python train.py --num_hidden_layers=14 --hidden_size=384 --vocab_size=4096 --norm="rmsnorm" --norm_eps=1e-05 --rope_fraction=1.0 --qk_norm=true --attn_scale=0.103 --init="uniform" --learning_rate=0.0152 --decay_shape="linear" --max_seq_len=2048 --max_steps=9136
MLP neurons of a small language model. Each row is named by its layer, matrix (down: output weights) and neuron, and shows model dimensions 256-383. Each number is 500 + 50 x the weight over its row's rms, rounded and kept within 0 to 999. Numbers have three digits each. A neuron's up and down rows have the sign that makes its largest values positive.
A block is one neuron, or neurons of one layer that tend to fire together. After each block is what it responds to, as a language model described it from the Wikipedia text at the highest values.

L4.down193:559370463579610543523379498482407524529494464462460536541453526476603533512498413482494557521553536480469471543473559405533519463482479564539541526495495469565548544498457491507504423500517442492537535646438483516519458509592508519536451578396510465465462476606437436505468403559506524485560519528537493422499521460414452427544549480421508361506549564465575553456481431488457446501455
Responds to: Word-final adjective/possessive suffixes. Suffix tokens that finish a proper noun into an adjective or possessive, such as -ian in Estonian and Siberian, -as in Christmas, and possessive 's / '.

L10.down12:535507440498488496510394427521488534425485426501510540492508532484420553538511439518521487568410485568490466553461470525432549448570562494590454424512430532518528558471461576446580525389481489564587502502539484462502566480500571452429485539402594540474495504362510566479530521541524495481553537532453533537464570574478462475519405557537455489543451526484461470537568542430470543485556
L10.down62:440511560482470480468487521549472598525523481596596486407593563519481398517459486435450458479467606491535441527492485559458508529392547510486571472475535585596522486520475518479472423487497583401512435526515643518529524548465478413476531454579448454436610626530472488558504550484498456550547597611499499523463458502527532532417513545471474474505537551589508482495484528460533360511578
L10.down127:562547421539518445514506607414527515467487532538582490377497525501444556446582523455523502458544403475533490483480502479491399518612487478555492551491568483548496473495440497446561440450526528488477518585468417558475578383534507443517567487608456510485424593494507433516481494566436514585473492525497488494559441491512556493533450466503474406536463541454547503479559552449434516528457
L10.down158:526513448474475458452561608438462469512477515558464426391518537511506525490578545456508515524528488538538506580533584489579484460445458413572408403505554501488505538535481476551478525539600535578487547508484510419500522440596532534510445496376430437523553526507496526563491515540472522558515486419562440508553575530529616534503518602441425495520531522482454427439500512446483501448333
L10.down397:538492538484547440551377542482494405544528407510519537495439502409507473519424504446439455430538546464469427422501424476548524461445580511548492445515550479521497480616470475526559470487430542487555473392448524487425593498512510544454515374476504486521522380491418469588499572423487604453487486482476481551436458469523527424484471554494510519511539523570473579441487357593479505561554
L10.down431:487568451494479510470491555550523434497540402461480504518428432548590496505590586572524506440530515497494510531505574521482474565608577458579526559509528497520415533589491532443523516429457510520432496420513499535515513426499538601535523530567461493564540541536536483525483493560479470500533418671489424494534577504523593541493420520446555466490516547513432561621489575543504549477544
L10.down504:556495439509544578497477468530564529482473462440512519422482531454426436512590562530460584441512534550555476486479478588408455548552508468573483562418519491546458534606423513471492454576522461486446502482532573523465504494494548459504483502637554492562556440472506438449529539568490515439419498537510538486526481530502484507503452550571497497567471490477540547510395507426499515538600
L10.down508:529463520472517498494423545465548539515517580502466567509503521423534536488556536529457384585443521527588489551532495429434460556471494524423564501483575475494516516520537408442539596593493587469448507549426454406436500435473439433484541554471493525536510454459488496451500543503570523491444523494491511465527465506374451535512530498492486573473492513523431506512479526563504392466552
Responds to: Military conflict names. Word-final pieces of country or national adjectives and nouns that begin named wars, armies or forces in history text, e.g. Swed-ish War, Vietn-am War, Sy-rian Army, U.S. Army, air combat.

L9.down144:426487496439559507471477545504480555530385546400435463505389547529467598542493494506493449502556525501530446426469578486486429526519511499418614569457546460466506455513548432546512559537506540573408618496424551485487505633537435556498477505482422520535534451541459506549398458510471457529390451474531564547476442510498552490486513480478595354549548542564573350577507554501471554560573
L9.down186:557456495532518508496443597477451556519501514551539517424505443531483553518548512445467564483485447522453524483440523515460575526520568602456441383509454520447486497489511536445478459500552456547546568526559507569443490452514489435551477501495414549618475553518537483557506476453511507506473442614459529437527341461507541458523508478464491536534522551471466511475519490533491456463493
L9.down333:492477450506522515513513431480556447516516497489444592538509524444557446539428524522488534563508512460507471465542525500499550452496508463528445558506535551444602536456617396536509455540502477485522494351546511533528445460503566595442401448527450554480571495459487611621574451534413434514420591572455592441556471565498401481438439478474451485565535470547501523481558484539472526393443
L9.down356:556496459497519515595482389492434546481549516453486425506511524478570510524448458539489498496512492437460537394498494448556441513463533454563518464459531460459550476528506461504618464486505472558482526578509566485492452563528465511530516519458469467524466474478482537520571445433550571470479545494445454570514428590562503505602536571571537513444463585602513527511465470497543550538502
L9.down362:454485458467470533550574503574529515531484556504427504475477484442480548495449458518505477459455501534513611485513535494549581367500536517519504498443516512415415516533519497469640561461512544483478499470503414534525447472524530418540497513479479513504376457607509505583496471504449622499495486493447564526424552499442570490420521583514444592557490496514488491408509497512401493511520
L9.down441:527590483475426492471539473475414475476465494517507484447477612462610480535451415527475549515475582520524536529489560455470491408493488505524496484506592535526495518525525416483524494572568608603436512444545446523539483496531436423498512584554493532457466450569502557466527507496526479547441497511477519498480534517454525548514584519435524432466632509536621490506481518470496386520432
L9.down471:482496489390548543572508448497488535525538450541450491482499565549507565477526480479449579430470511426486501514413476366523540471521527496488546492424459523408498469503503495516474487531521570463537412497504473548493506454413482438603466525531524504543465466505559485532531537539490559456592444486478520430582494534558624511494518586416445538531488561486516590505521552496373424489528
L9.down667:532451496412550562586473497471477446553655571560495456482495508553543455558551514515471499555438492528442506462469482528460503497548509507479500516454492554596544423468457562538489628598465485519431508524458543546380536505397510529470512551480478435501464463531442420484549454500455527519475461551525501464400510556530556440508482534500502431526494491533515529542517487600566447487583
Responds to: Historical period or event names. Tokens inside names of historical periods or events after temporal prepositions like after, during, in the, e.g. Second World War, the 1970s, Tangshan earthquake.

L9.down92:561469478460470550557497527482432442544517482419414523540582489493584500491422470557528503620327512509526493502493410450494499448567507561458444460551505465484522490583415591490414462471546485546510537527430549527482466542519567522580396518540595492454480453467514454496469540478561489481460568541547503508490404599492456476539508543603524481530429485497435516417526491558523518589475
L9.down298:509520398536605380458485538537539497494546534451611546551482515482510450539568429577481524461532552523499476483451562594514519526511570635583631495459449537470398535450526427563540573479431506499450533530532464519508501504594547489429589491480417526443482549547580512569483481505554551510516451481508589525447511523477612472573506524490481511550549533529574372467519590426465408491459
L9.down329:473546507528487478504415418375445541478506476497473586454543432552527533455458506504539562473538595557494534397462531541496440563448472512570494517527595500450440504519564457518560636450514475474466556502547498376580431513437587649449513483528494565415500552531467513506467481515562512478513502474514529460507489468506612570502556499531417591436553526470448532546495552505459460493506
L9.down341:599561545542556499467455502531537486471504497480493517422437517467460501535547438517520501474473508529444533524502536495499509515482535488551514471484463485527427457583486506537421462516487570559478579521603524545504546469494492528530495528533485513431492594516460503492436531501647488505512521615621538516447470550523449596500495431552571387527594486579550539474458537528616477500484
L9.down482:566538482500479512548487406500518480456558502496484497514516499573647595560574445448551505534526535515446565572445487411594507631344492505514589564443514463523493430465405449457476506486533495557425452439479494408426513524497557528573520539565348442463521391524551461468503535432550546508456469511446529436550397529566551499492486539557487518533498493533483607482465427559424487505504
L9.down501:356456560498413475518457611483444475508514499479474598579509474486518508465441465460537530536524420377447508514485497432522440492493490477568474515485459435488495479425405479488503425525526543517579522499558510607439465444443488477471458552497463442517470602523517532510410521431612475458496492458470478455457595500496581545494551600605520539610455494473648489464427508449497463433511
L9.down619:494352461550509464513546519465477487466446527458515542465577527435499443462489590505513434567472546553535502470496489460426477530602579510535462556536493565516475494472518535445445503537530479530524531478483578595533497563492544564531457398444472539519474467538470444460417591507509483468569645451514532475512410494523508528460465612595575456507487558557542586481454519571541574519430
L9.down754:609534457456604553468450504422538481556432510494498554472620512501498541423533419489525511460565481428526509537497462516458539533519555423552464488461497488509477544397482606568552511532489538489538427458540525521521462454448519520516517559554437540470416505427555448523487443498430432547537487549503483481514541472545588475440543490513573472457527478482537424468494473517472585478516
Responds to: Upcoming country name. Fires where a country or state name comes next or is half-spelled: the comma after a city ("Helsinki, Finland"), and fragments like Cz-ech, Bos-n-ia, South Korea.